Weights of a small GPT-style language model, trained from scratch on English Wikipedia.
Size: 15 layers, width 192, MLP 384 GeGLU, vocabulary 2048, 5.93M parameters.
MLP neurons of a small language model. Each row is named by its layer, matrix (gate and up: input weights; down: output weights) and neuron, and shows model dimensions 0-191. Each number is 128 + 24 x the weight over its row's rms, rounded and kept within 0 to 255. Numbers have three digits each. A neuron's up and down rows have the sign that makes its largest values positive.
After each neuron's rows, "fires in" lists the words (lower case) most often at its 100 highest values on Wikipedia text that the model never trained on; "fires before" lists the tokens most often just after its 100 highest values on Wikipedia text that the model never trained on. A number after a token or word is its count.

L8.gate90:113127105168116117142117090158116105107134142122100142116135134152142080127127201116108108134135148095124134118131123134140165120092100104117126114113130148160179146144137086095115153079143080109157125128114102118111093147131101130147169072106129138130157172153107130118151149199111125098112168161155133111088152129102148102099145118146135133091159148151137125115111116137093079108122154109166124143160154123153114111113124174165105142108126179125138153113158126162126126131116086170156143172105125155118149103104128134092152140114134117154114107139128169152128152121124133085
L8.up90:130112144150148093124103130133117100146109127137096104154140153123120115129154116119154130148094161110125116093133085195126158127107072111133102146146127097135172149147140134173112101102068141142183134119102118171110109126125116139112131175122151159147131115099138147170139108146123153088179170107147115123153101123161101151141147114147112145144128176123130149150104136132098078142112121121137101137117140129123110142127138123141074142150115156097142127165159107173114184154157158129100130154141140133156150112133087138126140121103182160084085096108101153124130154107130133136
L8.down90:085101142144110137120165161114147113086111127099111172137110110161149135142115158099146160129147087106124141147112124133119143146110173097156140149119134111130095114099187117153101150131101138118171131135158140120158078145124153081124166129131126159121103150166142092101169142154118159108099114137150074103162130178134127140077165135095152127156141129119144107132105141157074112120124127155150106122139138110108111142106129118117112157133160129143125121127159154119177124160156112105157158115078192108129095126123125142087163147133117154133144088097133134146102140118145159100
fires in: "born" 26, "based" 14, "located" 12, "medal" 9, "released" 5
fires before: " in" 24, " on" 20, " –" 9, "ed" 6, " 19" 6, " a" 4

L11.gate70:174120158167110099131167125109154155110163110127157187126134133154119138129140116142113155075098127147117136127117136114110167103126109111122140117123078138119128119174104120144093133128102104105170109152082106178098070075131111083098130150156164143153113121122093102173145123111108120127130128131111138083124160142143099108093092108171142119138127096126194136120145118125165127111105134124133133122104139173106139105100139150158139109092126116140122109139103142125108086082138092162118121164120098122119131122133142108103137138084102132108115091083125104131101122149093103146
L11.up70:122128123130116092153136150098117095139136121111133150047117124095152139138119136153106145110161099122136181125126168148134127181166159137155126124134093071065136095133105084132127120144143150154154120140124143109136093141081106128125162153173140100108106103124090163146152108135090118142128103130164113119127145126111130131118123109128132132120144092164167111129120119150146094115141142171123156111126108136134092169150123123170111123117120183155101154142136137112155135078109142143124103137089107109127178126095188153119164118124138120148146102136155081099135085126140111136
L11.down70:151171163155142121120152160155153105103110157087129134102100107146090138102150102174123182063126127118134114145107120139111110097118086148147146117093116085178177122147106104157167134094099131131122113098139111118135152104117145092149143120117101152162139144146132154110138122104151121158132178114150109112129132091108148137070139111149122148154097132126107105119127103167112128101144135115110130130156172147119127133124102143116109145101122115139121085104107168072118131105140101124097128143087099155137133152154175098141106154156162152148119098116115081112121138132095088139
fires in: "in" 49, "due" 8, "finished" 4
fires before: " the" 20, " to" 13, " 19" 10, " a" 8

L6.gate28:101139172134121125146129118107082169129110127151136113165121147119123119134139150117157084117137142110106130156136120137135063151139095126131122107113153118141121117125138144155126162089114134133119116193073172143126095109155091142112114142108135121118107170144141111097136122186107113139087160165123157130120144051121121126120160113121158134100119153150139130132116142123117140108155171092062128156149090122136119179129120124098131137116107086098163123127143143168113119134118150164164108110132076100088146163139166125172108156136156133108122126115144130118179125132109088131
L6.up28:138075115093127124097133125118099124121153135138122121125091150130166093105114127131110079107090162102106171119102146125163126134144143128137143108145108133098134117093139112120118120074123136160095097141163136106133145111144121176131090109095128120107138199119128129138137171146121130141111097112165104133123160171111114126120124149116146100135089104161140095109082150117117107145150197133152085144160095108144109173141102130119140172113130116128121134093127122133170142119175146139161100134173116120080155166104136128147065135138144129171152122135121143124140136100103151162
L6.down28:127230129169109137135118153160098089183112097152094154132152120127138075183106093097143124104136132099120150134152091115132133080127166084136113115144136102164123122151124130118139107129100111089122124148151134129115108126136122107089141121129107113129139116133153134117142120130102140104146144122098174129108129124115079164150107125117139096121165135111147122148073134131178104137138133120171183117137091136144159128152100132130123172139131104082117158154146134148129124115110128159096104130159119141144157131123119125124086162145128097142137119142167149111084118166168112102
fires in: "record" 14, "number" 14, "records" 12, "list" 8, "work" 7, "worked" 7
fires before: "s" 26, " of" 19, "ed" 13, "ing" 11

L12.gate209:107118166133123121155120151105121103141147109096104116133151113075130105154141111133131117177120155137128131131147113115164124132117112133142107082129152101115158098098152126126119102128157146113141124163159144131163123125167107108126116102142102125131133067105119138126116125142127116143175145097072143151107125129180195135096149117149104124167148119134148113143136153088140112083147142157148178147131080126084134160172139099124119140163082076075126172116122116148131155151110104150098117096162122111153111116142140123138086134105171124149139136122157123156135152164166134087
L12.up209:126129141164106115147138159160122154139125101057108113116162109094130065137102143121139137155146150090167114162147095142142101122099137148155118138152155105129127126160154122114081145137122175134120124161114135088107114150128112137142141129125155121153142083102118157156141141151154135142147173140069125146109109105142137146135156104132151136140126156111137123119176098130079113112155132156135127151167130144144130134175152069129095131105066098109094159112186123123121177142126115165098119080144190132131108094124151113130116154113142106152110107129123118136143133109144127127
L12.down209:131183094116140098167106218121146177131093153090138115141155132162100140127076147126148128126116115148100141130142100103107146081106128124127146141123118150130108165142144173123138099127107124123129157156155095082107139148133078146141115108146141130148114129128123137113172166125154125094124145105120110138146134114123132114127119135141125147137104134118131122106106097188139115102096128131076118121169137122128099162123141117141114149093135102127109104080142114050147144090158137105132108095132111195145120110081116128140124117176091153144160106148136136137139153130126102126
fires in: "it" 67, "which" 10
fires before: " was" 30, " is" 22, " has" 7, " " 5

L5.gate264:143095154157100131138127092136136102125115127089118143136106125107092083097126119152157152124094152138151127125122168137160125123134131117123141125125124110145149138087174177127137119088157130182166091136104115186147072167118112104154164120159142143153149156148149099113127130109167165119115109129145154159121129128139184115121117106120097155117132175117172135118141100140073156120115109097153124123165161130162113150154140119130110143183117154148147070120135143142075125153175147138152134109136123156103101122140155141142137103077123133110087119123162135144134124119107146160
L5.up264:123151118149132130102097114099147100117158094157122135198138083152103128137129133077155138126115134117098129165178085138128091141171119145086143175157084138138110088135123127152108090095146141112148130147118126114129178130105125110133114123148126163137169143128127140104128131162135144134132116193109152179135109157120169124136118135137168117154090141089120135097115107152088103100126099099128094113130139084118095134155144129141105157126130160128144135105102100120087112083157124160108087109135085146118164136157139108139127123116141163110131149078074135122119126118126132117
L5.down264:112104133185145124143145147136124150100109168116151123129120090145167119093115174141142143158147121113096130126126094082135106175143119088118150117130132149091088135110130112113178135101111131151083062125110117147159147147092124131133105135114082124096103129129135147148126126122077149102150157119126147117146105151135156163136150118080137136137129103130143147176115174123070109116121132117120129118161153124140105094161165101081148189150114136145137125094124120139147098113145114125149172142100143097122157098149130134158101119157113146133127083113163102137085147118146163100
fires in: "based" 16, "appearances" 11, "died" 11, "directed" 8, "appearance" 7
fires before: "ance" 18, " on" 14, "ed" 8, "ing" 7, " in" 7

L12.gate70:132118146119096114142120099093120100169130137145133132141139148187112116126120130157121190135156126121116105134142156113129131063151119121117129120088116129129167156090100110144113135120163146097130130098113095126173113128132138142125143120174181167118161110148123126123174158118126147102118130098136113142108125134150106159103113173137154073084117162184129154137146115138151141148094095140150148128147142127112156105106106109129123113145127184158121142079140172131167177113151103144106141110143106098132155160145124112155114121101173157135129108074150137129124179133150129091
L12.up70:123148093120061122120123130105103070116134144089143138120130137145134117152106125084120166153131153127178101151114175116094104059123119107155109106101114087131135119104164148113140113110190100139124095091092098111158059157098123090101127126128153093134110104144128119111112097123137130121140172131107143128110156104125153146136161085133123106141108146120098081098134124143128097133120104105128093113151131125158131119121156123148148143148088162138108133118174121128131147108180131142131136126166150111144131120093142116118177133114145143156116112075139117115182122143121124109
L12.down70:161186158150135120170155117145129133113125142106178119120116119152113166094163081156120088093160118139128149124142137131163130150141122096106122168139143079101114095192109126149124128156124135120150119141116126115137095128133105088129145123077089113116103131113161116131131087145150115134145128119140118159141126126113131137124127114113111139140120106146180150106117120111139134095116108134115090113098167099117135101117110157124083160150163122115158120138095127069105154124113093096123134137070144087116118120123165124117117144127127119165153129153152036141079088133099124125
fires in: "went" 13, "died" 10, "served" 10, "sold" 8, "moved" 6, "worked" 4
fires before: " to" 17, " in" 16, " as" 10, " from" 6, " on" 5

L3.gate207:118121084122098098135124129192120160166141139133097089125094089123112079130083121109123141118109202117103129104186080124148141151141117101095127080137101121142160139101118143182083100097181142115122141133115124114146132129153094151148121126122132121078091164098124132112121127096137087136112168142109113129153145097162119174125147117163130141111149141126143157131168123145112116158111129148107125146088138145099140151124093146118143126148134107158122095140125176153082129127159138121140140105075154119158108156141133155156131122113108158163109103123118155116107130144135133131
L3.up207:138119135101120162122136140139160157133087132129085117085095119150148093124134149147132106119067161141134105114100126131144149118141143117140100138137149107163156170104140118182124120093131092144118132184086086148094134137135092114112116085169153124122128112137139133109147129156161097092122108106154160119168077074111122195097114136158121163122088130163137119094198128138106127093127108148160143090138104152123117147135112107111129112116111118143119120122131160144140141136127091117128107122145096169114094132124108136163134093091142156116142109118109136098151142073134118145
L3.down207:092148141122109140104125144141131137156145157091070121130136157165115145138156149145131127160094132114125101146190123109128131132127156101127159097108146140099102147125158119126087152085153124100099158110105118140133116133133108130104160107148174148099152124114130107105155154123069136128135139118135090157163156159134130143127129097154091109079110134102156106128133171140065123137106160126092115137092171128077120153087112133141101133176150169136166126120135159105130109144135156138165127155099118139085079130141161105137160089133121126128123116123089147137130146114083162147
fires in: "based" 16, "appearances" 11, "appearance" 8, "like" 8, "appeared" 7
fires before: "ance" 19, "ed" 15, " on" 13, "o" 6, " in" 4

L4.gate73:135094118098111104137083146154162152147122125120115102101095134147112173149150128120123116176093171153084164102090133145163099169163142126114125140119131129152114083103107154118111104137153153151114140143098180107129127135092112125085134103149128113140134144109108148147133133124133145131162130150134158043114133120121172128102129159111145170090149139134139134091152136126138087122124129121123176165123113144149104151133093102100147113124088174138140112145125082132141137142089125136125092066145132133103096141142104148176150111101176121110097151166151141132121110116112114119
L4.up73:134149127090135167102097181155174170117138104142135157109115136118112092115129125120159160111126176105140119101112133125166071152169117148128124117129173138102122112094142119108113165084099173170093107128091121080111103113121122129128113112125113139117123132134100096152114141113126110144137124167157107094108097128133127103116111162133146129139092131149107093180124146160083128108103138174152148123138129091145156153153117113127159100106116118115139119108119141101172113172110101098157087110107157113119134090104162158154086130096159115105088145171115122119105150120138133144
L4.down73:124101120109123107114160172181070124115138101088136164147113095132126151151111108081142116111089120087128114150167174130136118118150133116109165117139073165137066092136147107134125130143144145127078139142137139104145160129131115123078133143119140139180143135148115151137173124134098141117164132154108112107094153145124114137132124102096131136134109124153184114167103133143144148162127195092133097093136114143147129166121147112138096125116120104142117142092108103098173135115132167129120125137119110155140098140121096107113072110143100141137140123152157118169154088124130145153
fires in: "it" 83, "italy" 6
fires before: " is" 22, " was" 22, "al" 10, " has" 5

L9.gate300:112099082108112132098122114122152124152145138074135130129139146071098125138154128135138133108141112133097108139140125119125131140141154160141142125158110088101153130143110116131060107115130148092149103164099099149149125141154149139119167096129164146167126094125090090137094140089091153117076141145126113154121122104145112157083109103141097155143088121131110114081136099090138116145106140166141161141149146116122150126127093123147091057124143143130119098136097121139107139136116085119131132115123180105125104135099136124174116112109107135102137139141161067164130075141149107167
L9.up300:127124181109113116160145134101086161117141114071106124135117131122077119135181146146096130116196136149133136127131097108100104132108121104103116100136143113133127158115130126116109143110106190131135089118128120098127125133169115130126138154156086128131134082143065140109100140128129120110148126163157119079110126124168144134122120171117128119073060123109132127120131110125097148129128138131084123110126108153112169132093155144151107126151098083141134135150149133127132127156083129161166087142131144146138092068122153163104123130126177133082131118102158118130137120135151130175
L9.down300:128146120182128140149147145133144123101078127146172151128102156133129111106114133092120175069122110137162122148129134154143098145133134127138156161110143070121157134139106142145156162096135085130150121139109113138117114116127095114164151130129136162114130157109125136104142113152123125133140144138122096101166156129107124139055129146140154111116130130077166153151136122135115125118163090110106130149160099130168144116155120129156076079137147081111107083150163101076107117170089121123146128179145123137121079109113077136119127130130141150149161159084156100126122116126107105150
fires in: "in" 27, "during" 18, "from" 9, "after" 8, "by" 7, "following" 7
fires before: " the" 28, " 19" 13, " his" 6, " 18" 5, " in" 4

L6.gate243:136138181121076137143146135155156149140152129072146126143130177125172073111139131137151104118128126122113116098118104141107153135150098155091106124163162143148155105129138120179127104133128107136114102180122142131116131144139118136161107098144126162171140127061128149118087140139113089142160091160139162115091098149123146134091157092169151148138126143074130103078121130106112139122123140111144152171135096123132149141167143093132143091149110106151118112157111161128113144128127081138109128119179100105115153150115137103151162148099135114128169158119161123111103127123094128105
L6.up243:141135161149074179102135110122152150182152093129145116106179146121131157095156102113163089114115145107134131098085096088105141118143149172100081121133139100144134083130088141154141125124149103128109136161135166118133140099097149110139099150187106134122113170130112124086108117101138102139141137106115151149118134106122167140100115115126162169150121085070110125140147100109136112125100144141145167144154089118143187156151138140130144111142100120094120169130130153126130139125163129104111152104126085138142112183159146123128137154135158141136175151146123109144138120137112121137
L6.down243:164125078130107146100146121157157142089127101095111090163169119129128161084105126057125127095138119131144087137133128144160135154112114132112136124158113135111113117161107153136117144166082104160105133168163140139132152129151154104126115159120126110150103158126112129085097140158130175122155077149116103107125184151121110125134126122132109052131120076107138157131088122117110154118128136113136096161127128172133133080102146171170127140138125108120123154132129160122122098140093146138132137134103178102162166129127136083119106130153125133111123145115113145129104146129100167165
fires in: "at" 32, "according" 14, "access" 7, "atlantic" 5
fires before: "or" 15, " the" 15, "es" 9, "lan" 7, "t" 5, " " 4